Weights of a small transformer language model: MLP 1024 tanh GELU, a variant of Adam for these matrices.
MLP neurons of a small language model. Each row is named by its layer, matrix (up: input weights) and neuron, and shows model dimensions 64-255. Each number is 500 + 40 x the weight over its row's rms, rounded and kept within 0 to 999. Numbers have three digits each.
After each neuron's rows, "fires on" lists the tokens most often at its 100 highest values on Wikipedia text that the model never trained on.

L3.up34:524475480475357527489432536463528553470518519442578511484519491500503489471536590462430487504495530457498488526453527495507497552454560504545522457452432554458453516491524416551422410558489491493508499467439548575523544525463474484501508524561457553482451544473499494517473509534481565534496477566474484535490483511445464483506598485488515490539503459491474382517550476492529491402553546549475470526474459480496483536474504517475592494424528555564571491521489464469495388524498519505535494520489499493452553469494525480491491455413465480514546541530518478499493545591488435532
fires on: "\n", "\n\n"

L3.up87:516512500485504521492509532576494538511470580460465464540483468504547536536490502460497436486617522491473478528547409479443501525540545481535541482506451469417532484418539519493516541465459490520491549539484530518488462509456486527457585491446474438486524534572484486494529540487464526488439494485411478462527536539466492475471504507532504534436476517549521470506510455595556532520406463586484459474422450533495545533498526515433604476542518508490620466548413427497437466558521518555539501499508434487424503572509593462462533461541564487514571470485575545499518501443478428439
fires on: " known", " an", " one", " first", " chart", " e"

L3.up1012:534534498458490448483469491608518463542467510536512443517521480480493509466582484547463508523539460520595457541492488475465516514530522533491484509503476473527482607548482515536487453485479536473500473460542452544536508536474576570526551469499440449446468455442477515522492533504412396558492469505443513404542483532525476436450490522499486442465486505483543446519415483559545511430569448492495489541539436545466492479551474495525499464565451436470570521499507436451549507488540543528458495460473478469445495489530533526495429490515566497473447467515567520488516489417489503373
fires on: " United", " country", " UK", " US", " San"

L3.up196:537501438521464496480490506458488523499513559380498538448502485517491507578504517474483484572579497446448520533478433558512543512501558497562591500520462574478502500488502390576505465577471502475485528490452439523521458537491511530483527498452442478531402529538530435546403501503484575543480504499518475504493528534510465419474517521526402555555459475469469495476552481515465533438559488514426473523417404495491505553576567512465559518518544479529527467451436521497520497524516461418484514555506477463479595503527513433460516469571518505493524525517453483388529462559524526478
fires on: " which", " This", " that", " where", " Although", " although"

L3.up213:486541431445493495519480566507468454503480523533473470495474457494461535508443542437473464472478502479556506514416473529481477505461579490509480509458454575418502497412571484452500532515523497507496494441509481530615467579519398523549485555462537525423512534454510529497454472495458548490522486458463439492535462482472503484471479495532516506480554383515496450505473496509537431451486467496627508556445520513436512552539498519523484468484508561460575556511453520468430533461548507529497542555399496472540405433501494476554512525533505460507463499529527540464500528582547522484
fires on: " the", "'", " chronology", " of"

L2.up131:529583473495483426488449563507470583445519450489539573537515502491477520480548630498502486498501482441502375451430477379527476500508578526471479489520449507500479511545511540597496499537511501491496462453499496533493514534459453508505564490463525532515548481476491475557432475439519479486478521360525435496492515443519471492463537505499561514478552459436467454512452493510524485521486519540387498539487503467490439525529531480520537482451492491476548453499414503469446536464529523400470557542452533513502505381535552438510507535443516517570439498570512481455517478512561532511
fires on: ",", ";", " |"

L3.up287:510475492513503501528405492495571484468475459553534478457526466517471485468434528498501523567494484466527563440520588534501524465521577483493469481518481496505482529486509498544436530510501504480477470396493500446545556560521506514524496446564548528476460435576480417503463486471464495491512501494545454503496552531387530488502489497470518430458527454389508531487427516527568449491489495407465523551456523500434524524482513495518543423560501544480379518459496486545453427470486460520457550483477520550505586479505524449569594422511537497445502472470498460449489478510529559482
fires on: ".", " of", " under"

L2.up559:551523491567480420441506543521460484550467490408499548521488484445504510489558529553498448453573458422501451517524511442492496486480572506539525528507555465443489548560506439489420461511478492435472494541467513476541458499490547522513466497516512515574507436478417480512542507460469451562483468445455500435532511483503448436467561508447496476419467502469488413524446488537500538478514500509471460507439421500474502479529551531498477487532513487527562452522449447488484478478630506529490601511477538489462548546562571478495512577525511471537541485571566518509560575436580487475
fires on: ":", ";", "-"

L3.up267:510533447514449548443444557477501476465500461554496501525470488486484503523441563525460499476509514419536417474395536439497483496485539490546494500507512514492484547442511457545453491500460474484482480388445510495536459501508520505507513543473558483487568536509481495496438513464466570378455503478445484490514534476535525485433409513438545516481571422413481454486428533492444477477457499520597520525496501473522449539502563491467474497500526583547542507498410534523474480511491485569469521553408564546570470446517549507572487570394486481518439489522446471415506525480521492557
fires on: ",", "\n\n", " |", "\n"

L2.up715:490504484525460526489534572480488476475501563552555464423420497521522469456531538473460514503511497506505510496508526456427530502420527450634470471519530530496547484440504567430533471493496519541482512429575469602531618584457511463535466511492432422430516537467545558490435452475506485542455487521461421513480486467461518480485537500501532524486483458463519498511535520430448426475506513518592506489513456506525445440458568502507517445506516507486568578507396451442533562488475501471515517535478443463479481467530430542448518457506484510443507501497484535494491535546481470467
fires on: "=", "\n\n", "History", " education", " development", " also"

L3.up702:538505490525468539510490514467439474474509536527588535494514488515476480464467553443444492484484462489496505519462517522545541517474574484502520477531455604509501572452512401548407530536520505461488451406505520578551482542475548513490485557489505447510530525473475537508420435487529507499517471504444394515511497588521544481480480512506514498542462430437480455528496422498502408469572515439544521498492506503431528584619498501447523440475516540504492499571455426448411513502485498554470512547517496499495526455494527467535484514485483494496480498490474480490494481546532490459
fires on: ".", "'", " \"", "\"", " the"

L2.up385:556518522468459507509519536500463566506498499480490568459549495473459519537541481560445504501521503540530449542523451477502502504540463495479543503557580469525462500567597496535459564499526515442513469493468498568496580536434491548544600418498451457451457470444489475534500490469496460559520474536471481463563509526498490485527427557550457482524533461459509448519502534529489466475473486561426508536530499554472470553511503476544459471526513466446459508631477459475508547457511514429429505483512451537464524412528493480445496466481508480526432557458530434443526506473505449472
fires on: " New", " United", " San", " Gro", " U"

L2.up121:502563555481502571529485493546427493513460441513519564491472501488491493412496527465427494432499505472489405482486550419424559486440489438503487471483475552494549560526480528486433503514518530528529428466514568579522473501477503555506444513464549541514475383498487496484471547536492437480465487504539540494527463485449537534462521479524448512592411480489481447492516426467529483469519484519496437496406525509510489515497498528496481485548525509500525497529440495552455490516463510532496499551518525462454488442477442561472379470465504502533509537593499581542530465535560485500
fires on: " their", " l", " Their", " ind", " ens", " its"

L2.up45:561472481433444452478520475507468548491518472476535585504530491479505608532465527502533483524509459555479485467431524547524538518516573531520447496471508560480487564568469485548398544540529455466535506540428457554496450514461523448553482556540519507538439601443473459536483443478531577544540472473535374495508476500552435444484510475534489482531464496477482523523511427523582569445490528490496513532450448502561516586503469566526495471492461562499537471548551500489441478537514521480479528510489463476455476473537565465512465547440506535554382446514544481552468490530547526527
fires on: " (", ")", "\"", " St", "\n"

L3.up891:500513471492463479458538518472504498501482492521535493486402506507500500526504552520440435472598477495477481481562491498509502435447447459554437512544567445472449478461525524483504524537440477502492487474432545475624477514461490514513519527429559484505502510542505437515472520500511501523466489572547521389523508423407431514485493498522485466384491507531481479504517487461520555511439518498552529495497424521504479483472515523516483493513496470583479522462448493558524489526515506520549552573410469490527477533545516508518509563498501491530569582579536428460541510446581485534
fires on: " was", "=", "History", " date", " Date", " Born"

L2.up40:539448429511483551506475501449421509498487441531497474460549485505509507455481513492456477475537505538571431474515502521470544489477488505473530450505520523502443637466553487457460476507488520507451506494501563502466450568498489518535463507558644408555466563523490497489495482489493460528475497525466487468531555539486485519495399530540418524476490497419498450493471500481555443465511474450570510536435466509494534481573490522544433516546510475524531475488467522473509527448505486523420472549455466509525576413513498502542467560503513514473493543587550453468558528476555451444
fires on: " She", "She", " It", " He", " she", " They"

L3.up419:503465460508531506511486489502450503515471513498515451481492483496490534499524535425466476534515503514540464494533517526503458523519560396480463506462496587475472554579539530458518503517521489512489412485520608508542567570505446558511474480508528518493478469485502436518542519561535462499577464532535497511506464451484500500495563508560506454476478489491553500505492462426577554492462462490436459522472492488446501510483475520457470420452524505511413422566543488447434512448513500530463566502444500479487536516484507565551517469535548474541488484541541572517474489410518540577
fires on: "-", " a", " cons", " Rel", " the", "  "

L3.up622:537470490508468470520447475466414593466502488479515545437474485509481439521400531452511496488559462483473528412489497471529554492442567539569483557520507569522517511509522496536438518535506493503513434435412479502472448519454541511528504556442522522516470471489503476504487432427533496540428517450612348518496494471455513513510508499539472458494506487492486516481544469475473560414490490428480519484447470509466470563488591539511517459515485484524513530497463422539449469531482509449488511534513554512479532555519527414509452517481525500473471458519451482454542505530540559528
fires on: " (", ")", "\""

L3.up6:489539499619525554525434523507433440494512475478543468470523494490494503459511535426524472554472516499498475433511563489514511469458545454522511504461453544480448502556469523494534528560466496496497423378504553551526463587464516518508454456484484531422519492459494430511405491476539500510560471439595495528528497467433522480484570509481506481412530495546489420506497530482542431469542514493488481430475568494480412543549479521503479466515546499454470531512445413541446483499543546486503530568460512497512487461505429459535546429527526467473505451539495533526523511521502496445
fires on: " with", " his", " to", "=", " at"

L3.up1009:493519471524491502503491471451492507493488524458491469511479484546462487576494510529486418495573536429507557479508478516417490487446496414519555505512536558412518522421480505535442440523423494535470538501402526447569488514509566508475485498475505443526479560528524551535457545518522529493502460484509497481490526499471419427465499509447501510527562536547514553484560513545490529521502449470489421580506438506511560457487522528439536509510591468612538485510468521546469394489530462458567553576479517482446482607501444470513551474492527483433596511534499568491506485486507478493
fires on: "\"", " votes", " Total", " Website", " There"

L2.up609:470571474443485553516394496505453452591444527456509577443509513526499482516589534461491486467447478493472449507556490429425501498443521419491536476525491479486558489481548517507498482528504525469502497486496516484557502583469482548525453490494523534498469487448517467495451491495525525548523481490569515500504484544433534491501534499517506559550449447482502374501513389509467451413503521481477472500445512503517454526476539513528470457446542515531448446548466513466448493459502548500527502516457520493517475416509497596474407507486479512467506575592453533500499444490529511500
fires on: " its", " his", " their", " Their"

L2.up58:490463516485484548528540621384507526486501485539508551455468496502509552476462562411503456465514484444538493445531474480507472517468519372572454472487510499496558453392580503497541452462458470552480490456498535534456506482497560526497429584493546583505602502452555504504485500507556497509513509439417464504490507478533476512482419494491521525497489451487484525497559472522496500524462519553456512490440516500522543493506494519498489501490528495505571429527535409548513388532471500532548505541459552527483550558509522590506567510449507469580547542491505483564516485466492547449
fires on: " and", " is", " was", " a", " an"

L2.up179:576470442480446449456473491471455517524460499422553566465472486504445455485515597448456449499444462449637508484486512471490518472486542465503482518526434526466475470575541545542435450535525499471480477475480508567537456516486512539529524510424558521529465538465435445536474624451466495546505485460545444477531502492467508499470459477540486507444476493467500392509526450489470514494536534522467500518406411506466486489531551496509556491500503516583517466462438488537495461511480498490420521541526492507477560492525558471430478482460565487495513549600582520438537467504562520486
fires on: " and", ";", " |", " the", " a", " or"

L3.up828:499481437492459454475530483497443515498484553496493555526527501484511569505496504543438490455530455471505434529528493518468512513546532466539511485484554484454451575511511461484458483476458467482497542550449512427545456506501516517534498523578538439514549509506456464543487542531475427601473476537417480426522548458537429473476575516523466499456452490446454517548477440504594510480511531478485496502461372538497587494504527489431556509531523449545537493502522463489520468528559502554551548507423491496426530557538573593487487555501499480481538543493550508515493538426542478531
fires on: "-", " Country", " chronology", " Length", ":"

L3.up266:532475479452476504532510574501457487495443566524541492452540498481459457477477511439503485552469411554516476506535493513453503468543543509498484556470489520532569497481607518490433540505554485466514525514529564577518520538463515607557519448431506512514507475423525527476539537489524535498502468527546439501541496478451547497521518520552494564452552458520542457524493420477510466543519508532559470567491503510464478610521480473467482405432501537469458492562517447542451486500494528565468549529479436498546476466525521495527447515446491491522480493461501525477482546393537475508
fires on: " the"

L2.up299:506578440465499509479498524541569550557471475503511496523502496512505529549491514521472398496490441484458527530493464503440517490521583477504533442510458497488479499519513559546507506608423455465511496395454524468498431477471536503536497522539542520448494498566535505543497499511508475518407434542502532485562492463462531453506528506546469494476549357440490446503475464532430454470502474514537520509465531495458462551424542494452494481518540548521422518503487494502466500546462506532540529530503446572495448536485488608488513506497479462462490502486514472484515545498501528479
fires on: " 18", " 16", " 15", " 185", " 17", " 184"

L3.up718:496468497450442452480491479536483569518532441468478599561506495484412613546431512535474518432541518472498435465415447512523481490521449443468492467499517524503422517444484514455523551563463484553502488467412499464534511482493487509498533498532464453528463527499505521519486568482539483570472476384474421456498501488510429483517445494521492438588475499437470552498485532507515558435555478587481502494544462498513576497544473514531482492544496540551507513568501529542517509539456552453465506554478427469494482488452551486591444590504471515591473482567517437475495506505529530490
fires on: " (", "\n", "(", "Ch"

L3.up511:522553495545498476485454554446459551524486461421468571515483487494507579536511566531533411473557458352535536499446484476471488507541524539520512488481580485476519483490508432508495486482465491430480473454448468567504451555452443515487482534454492505534475468423474450556510478454485522496507500408415465454500510445579430476494474515569436461463507465436497535487554477566497571472487453500431499611475502493496507565432542508433514511465467470489582502562477473517454523492564515486475637481439550468470475513510543472529523499568479507519518487531512530501552460520521507499
fires on: ",", "″", "′", ";", ":"

L2.up840:505573472521477565516464595463503537528466484426509537508470481482524502508487515452556480452605482545518438485542496523511499488499517492528513501431508492510565444441558467475517483484505497487480451457466546525451508498495490553515408531521499545512497422483541494525509484456504510544508468515522525481515497526526433503544447510530498500516553444469499492491551485550575497427546472561415509495478544501460541507544476548488428537516479529483558492545530393568482474542522492530472491506475442485441545577516452522567473509454572466526593463519572549585550521412507548426
fires on: ",", " a", " an", " and", " American"

L2.up877:538520477487497426538421544452562542459523442512535558502507497525462494404508601418485518474486486432515471462507570390519498521493532497512438494542472492527456533519519497536440468508528491469484438396455490515485473516476571523490492511537516468503521424479536565573479467488424436465454510451484500473494489526428486480484516511511512455483482459438506445497509519474486450394549539514441528500449494491467420563593493480506530505461475490455583518531419411436461517505495509479459518504476512512466580427505512506480512503449540497556507494476531491348525464499502507483
fires on: ";", ",", "-"

L3.up554:547527477445464554505517522557534509552453555431540433473446508480519473520561494506433445460578486513448563479538445425519491509429523522525593510513467482509559505457508412483462557538482505499491442551530563566581478493445494572486563434447485535506524509517519455542507545512516538450432459515565501476524475438470525496499522499559508440447570459510505438486543447463514554515489414519453485474507397514481491515506483536498527481520514521480534477519485483554513389522451502519538494552523518486478549536531585475470466504454498511441570568500511497454530533422515498518
fires on: " a", " first", " Released", " became", " was", " one"

L3.up167:516490444524431455475439532415535596494512455434545545520507476482479515474485587465519477509584495528556451478518501533497502478531577527534456513496540484453524484501498462509464432495511463506497530466439472575458524523478535583514496514510476569503405498497486519526470508448474569539534500446505462480513535510472403491496560500532497468528428485488477462491452483507554534479571518562455496528492469487521492563501502514490525439495497505529580510531532422499449393539476548470452538495508504524366587500533523430531516516419504472552507446522470488515485441482534497498
fires on: ",", " (", " +", "\n"

L2.up529:488541531510492502476541507486435538523502457459520409515450459502447467454551482508489525485481491446468481487492473480495538489499451450496469459476449533515557531495504533469526484535442504548512435526526468500485504514447459472521484496395474524441472470583474494516456520456552464477457473507535552512521541483422517510507540508424422450503515481548569550494525512455492523528470437561472440541468495521424487515513539499436486358598616498566499522452415438522508503512479498551479507580504508509487511531514439454518518440508578450475546508498458545461541524525560458525
fires on: "=", " has", " have", "Comp", "Y", " km"

L2.up322:551447480516441485491427478468530462471492467514566539440536494489461452518514543475451504525417486490509516471470575504529550498472624544450498476491469607481470571504482425608456561528519498460480470385450540555530486530501518508523477497565541458541483503444481452531432451457539500586521479507584408535516498541488526468492549517569489428500492438426529520489498414498492406431558531449480508523479502517468497587507528524438564439479488495536443516467471473478446397502507519531440521492481514491468557484504532437506512510530521498466449433468498483476491493539524501537
fires on: "."

L3.up848:486510522540492481463450520483487517480458522527495523543420493493493508535485524524496473502479452444568514479507579514431484479464465531529435580521536544539501581516425510482537438485466509437459520425515507615585496453508528467491549572500453426539517477470511483542429439485433520540464510430431482488508525525559523467442395487495406462455458524458534474510578432444495455460461500525427498533466484535418466536433491535482472511483506541468576453486447508487470514486570538428558495566427515474513513482528464483507523443537503523551524470580510510521583449555489514453
fires on: " and", ";", "ist"

L3.up933:570518521491428527491447502437526429435512461521560527416483480487468507441505511502456500449483520485473495494442544482522497505457527501528503449494491590488501491468545478503427507514514492527488507435485556553505496508456482506517513448551513466481502533460433578526423491472483539469542477497457470508512552528463489509489481503488543496562505470458475450528442539487452424429567509574507477506547516499453533557559530501516540509474540545468578518555508509492452473502495558490510506560426468531477440442494486513504452538473488454588459487550516478458487476536539476508
fires on: "\n\n", "\n "

L3.up152:550506476581514522553476528467482454486525481530561510498552507512445546487524554459489512544518476378544544523561556461484498529512497463581478496527491461524499543421540498493461441502518506521480450491492489505423580541459525495477503440520422515482537482464485446538429458497502446503516508471395485484493510478464456467467565492434469419483482462490523462500484506439515462468529512533463496473484486482499447488567541480453587475468587456470539495479460435455471502478518472546508498493455474536437545450539444525482584467550523477490574545459546465390520537519514451447
fires on: "-", "/", "."

L2.up480:509449568549423523465506516474459438523480494582527503435396473494475484470513539456422480559456470461534505483440484509449580462500547480519476507548456531500475522481531502515448548528503473545488483478538541611564603561486458532519591555482574520421498535509609498469480462451569464517499452472510469505525504459486507492472455499541483437489504453479525423518458513454512483503450460546544496469466456546442473501494602528507481445453471497549476543496499480476493490493499482499481474532520463505483494497534515471512476535477600483527447477451506507459505534508586518499
fires on: "="

L3.up293:506574463463485459475474522498459464525494551442510494475492491527546541444519518471496485527463510450562531516493435484435511508548536504475544505534435553526430583477559480534517525554512537470503458470521509557532488494480560506486476387507487362515457537500496484515385493500430531472486498509498482482490505497497524439450472526536528527498481462497487403498476503553490495492566376501492502500508504479422434543528487499471535499484561555482425479528415473448480547497503463555365545515510530454507507489490499497475540472538509496472572536546500520382530478512482560413
fires on: " and", " that", " where", " 30"

L2.up307:492517510544500528495527552440439493532505522443530463445480504486533480455548488483513495491482524483459521498444525526468544491445525412617497410502465514467537449448500537494495453589388485544503525453517497483511534551486526493514495527484515559474526562532542442502461587563535551478488489455529486516516494513508529510549567488458522618543496455548433503533438490461561523521550540583543478447439505525498510484498500517449516476506540524560516465431502520575484418542555497494544488544491447508477481510488470539490529437457483513491559502544432482571500496495500486510
fires on: " had", " has", "ert", " made", "view", "ovsk"

L3.up460:553444445554498448529476525520576482445483463565593485504513482510437505499454538433516488523472546417517485516506585470499504495463613530539466417472568517495464495474523465578494521511493503565482506496472529461463546545472536549496431536537593525433480512515508413471447494493573590484519505517550436523523477477478549513473586538520547504507500510413499523469431565531473477489534506475530504499433539505467508552508595489460559445468511613477495491503505446486466494505462459413480566498492484524468525479492572471560545475480567465517473401507471556455477524476506525543
fires on: " in", " on", " by", " to", " as", " under"

L3.up694:498548436467529514535485489502508534519474535539483507485529493508496506582528494500450449450458441455458500478528493517497490473474534445476542428462427503476484519497514545527532542486411502461512428398458592509582407564511492478508462526466505499418545465519537480481472512518457453513381460534519491507498484489415536471565534502558501461442593385441548494494474526485476437441454511548555462503466536507417521598479499484487474493543532537516429519507474441526495461506511523501553515534495549504472491525518479567493483468556503463458511462510479471410506470511496561523
fires on: "19", "18", " 18", " 17", " 185", " 15"

L3.up16:496506481516492460515501466523487567530490509542524525534572472480442525498459487440500507477551523515545493449501497528442532488518463497457469470462539519457448574489529556452495457551471517464464462464427582445465539548543502473529433588531549431480431433448484485528554409451485554546503475520536456459534495522526470451505455523568405489550550486513543480503514511486555440441541500391571491540474520531459549511555472528439424486522461476467535484460486518440457556460483492545475518543476493470508545466484531455605497551518528504483518497582500476478548531476501493488
fires on: " She", " she", "She", " wh", " Ru"

L3.up454:561482467502494532485461504485497511495444511405484475460525476473502427498537533489475497453551467506521464474515493447483525506458565499523563479425483480469521498439500485503415479561503527469497465526524566481509491486462416624503498491533599498587451528468454454504523598538502476488495494457522493462516514517485448507491605501553499560450565499502457457506505479497608498505565454538511429500454483484418512482521484524492506473467553509539495426486436564602553483497482473537417510516497465516477555443519601529516477527495484495464526557588527511506533540455549464477
fires on: " a", " his", " her", " the", " Her"

L3.up75:533538450424492495478532483525486547514493518488521499543514507534473432540498564517516425458550460492529454495565460474514520491488549534511496520493563455459531492411551494498517517503513494475491474522479539569524485517504441586493559428434493519509485523539511482556522587458455510479492468448533528408527491482453446527511573481539486494426493466488470462519521442549491514535469486484450467516493405504420554467539522490473536424493522469526479407473442519559503383536462498550474560527454407493504538581522526434502467473471520483399501519546565511505498484442535468563
fires on: " a", " an", " first", " born", ":", " one"

L2.up1016:507494521488496546463489573501433463461457568473535447474430458516519514502463569506491486513572440462514529523478461468441520502477566514593467485546465478517547552529499526562515514524507518523490507388523489587486474512448505474499524484461424489550501471498446513499405473417469498483423489469460447511497493624401452494465524481480498522441451513506506479472534499510451512455511483489503501482405475519454481521518574522528555458483508504437556492573426433496529538558560524407475560511449431479489484474527512510497495489517511515504564515521438530465488434588493474448
fires on: " known", " such", " also", " and"

L3.up200:559544473519479506524444477435489460507449516427533487438511506492522556466530520498488484461518510481465506524483536412429491500465571448540505464613516547444487567512561456460470580584477518506493501469511533509574517510459519526541465477600599479513443551430484427494479574596440587517506518493557415491503523456464505489471540519526559524417528465438474395520464519470537486452454517437581526499479494542545476547446520500517455479525473566515475512503471558498463473472565504486471516490500566517512515463540547507473479454463508500500492539565496458540480506440517529554
fires on: "s", " his", " His", " its", "time"

L2.up892:509437475458473413471523513506485511530516550463474512528472524477524603541473540469517483510586459452478510489465453426500497514468554398604488461453526612500535586486410433463523480514472482499476478561442493479477442487519560461490473548505524487463514512429546398511523498449560571512483495413473484409499507462540454478486460493435520463482469471525498505512455492532551542458482528446524515462434493508538495485472520519489446546471489521562511425531456512480458548560574555535499488527491561464497563548524585618511526481471498510526456465562451491491505559462540511553
fires on: " (", "-", ".", "/", ")", "\n"

L3.up216:549521494532489458435454545437456544534482522442451539504486479479507499501524542450535440423549469500543491516515566456478529503531477495565528478504574396496529578524500451530427389493477497458467515511485527465484440474467489532462454519502596475505500523507472482517561529503489469498470485523467540416525524427530526473477472502522473543468479498487466435548448468530526564544502483570439462457545465520443544470550501522479525548485553493542517417548474447474465491501567520586503520517481548520402508603548539575494532559534498451451581507541630536547554514408541486502
fires on: ":", "-", ",", ";"

L3.up928:534588449520499529529391520567523400512504504532502501479538518518454465452575515523434484417500479401526522514527403441530477505452561529536543558498463500507523467341591461491459481492493514550477462488478514452548584478468498638513472453478484481539447452511500517497471503504464486558485491489443459491503523551486432499502526517460477500500523500481534428511529529536502435473575475530553463444530484513470550470540525482499467453514522562512586522500479488486522446449511475525467482546468440501522538457519588511494526489461559478496508531585451493470506485463544460515
fires on: " the", ",", " The", " his"

L2.up189:497457458479370477472548494443475443518503470540580460456462472490511471488479524437386494513516466486510479489421518525482552483448602446526481501489469566466466567497561505498434458540471472494478490514490601490552528587477450539536521552542547482420489482483539554496467447483517448557534481542506500477549496464455489463469488494527475420487517452434499463494379482446522502471517504518569523509463484518474438498477595533445507445438491448521499539493464511494447467473502505552480550600454535515478508479502551484613433552440541449517481466496501491474512542449581511492
fires on: " =", "="

L3.up787:578543433453519535521461506506523493522469473436533526560574493504477572542530523477520425494474470411484509533518474471456479498503589481570527430499533565458530517473484477542539512570443469447513451446465485510505460477520540556504474548498563453423478498467589452500509490510465505468503481491454540464511487536506444492501547498446490478416545433480504428511471503565472497511467518526544489498498508512533526573483568483439500432514523534513461436542507474572517420525505526475530516537517534530480547505533532585500458458572536469497495455441476476526509568524486552550
fires on: " 17", " 18", " 15", " 14", " 1"

L3.up982:549515452547493458468507531504463559514508507428495524543533493497507484555461535515560471499580508415491553522485532490457514534455515544559514507409560461490591457502466492542474440527420462498456490471405469503459472488505602538457466584428482553495483463510459468575511553488466490490483511431468516415510476460532441466450598509427484532437463540526437518505544502543483588494516526577486490518465475471500476477455527522470519535492509430559529468472419517536503426489543479464497553513526506498529518589557511512484497527544498509463490408488554502450555509462503504535
fires on: ",", ":", ";"

L2.up539:549491497555476469541413577517594457452503473480466503475495511533493494487538545559477492402509451428488436505499513429488483517495547471609507453510548471482506490462558469527488558478470495486478476494464522527473517481492510525487456448520598476531462549498495550498504516471520410458515504471484517453498509478490491484478520497502517511433523505497477492513465554569426509515501497540515418466472540502388532563503523499475577515485481555534582527552382457452502443522530471502500472521568471523437492499533485569452569535471574500496539478578562527449524503486523402485
fires on: ":", " –", " -", ";", " by"

L3.up752:475492458559485488507463500556392510487503519540503493499439511522491575462504530526442497466567536457440514480545481561522479497482555468538467542532516504468511513536517568441545525511484531502467460455494467466519482568496550498523553473438461547497553534517518516479450509435537524518493503469559471535532484495476483516511581507498589485401484538536533473480528457449461525528479544437513496451520393531501458472523553509561484417543521553463554529511475406473477475520556460517497550507442464425500430568519496468479625534517499531519504507561471530480492503507530509470
fires on: "=", " to", "History", " on", " create"

L2.up127:474477510511432474462510521451409459520503536519494461433424458461496487455565524452439486549479499481480473482454499542516538491428516460554418500475432507482513539493504558443510441495494480543482448497544511519530539573484456442552521538485542575427497465499534548504446468452578423559502492434588495519519485448429427487522563504464518463455489472563548511491467526425518498462475459565482475462468516532456436536545548517504467375510522472547451563483461444450487514479558484467500483581465502498467448484502476470546541522416561479522448484522493509471505499501525448512
fires on: "="

L3.up62:533528466490534544527498481532526446502484488590501516509499459480496540564484514504448447469471442423488466530502498484458524493530588479496587429448430463482445509461482506524483549619424495492505524397482576562546508537509511550507453483515487529419523447580502549517466529560446468477421456531497530488528466519431473457494574512495506562479540397432493459515451570522488472425526441578588431525539549531447549574507547456432501450451469538492429514522481516519498502547484499523499524526486476511463471553480499572509490476554498483456444522459523497451505510525529499514
fires on: " 18", " 185", " 184", " 15", " 17", " 180"

L2.up915:534500479531487448512489515527552506476513539455489459535442493508460512549453505527523456493569477416504507529489515469482477512485516516645492469536528535498594473392507483502460520498426481505468496494417491487497517491504494512485495572497546470481498586501568463500526559470512536495514501443449506456495494460499409472471507497431515445477542527512477553499510537583546575540484490496543477564470460532444531518522509506414515479464531513591529510502392496569463445526558512519563585544465488531437523582520492499526534489493506467462531454494547558540498562407518506539
fires on: "\"", " by", " Website", " information", " date", " chronology"

L3.up743:555573469508491440539432599557553542538509496469550567524526483522466593521518534523536467417618455473497413528471524482490495508498507475627495469505604504479488507470530462491539537496444497387506529496504472501467465522504590544478440517487509480480497473492542496539485532537488491469534491453451536450507543448538565480520470484526489493480488509453498435518419497572490511536515521498477432517474526502529562479506469491519547525528481599501549441505419483486455466504549467493545535575493445520447435557525537527498561534501536519527486447561497547523558510479492506494
fires on: ":", ";"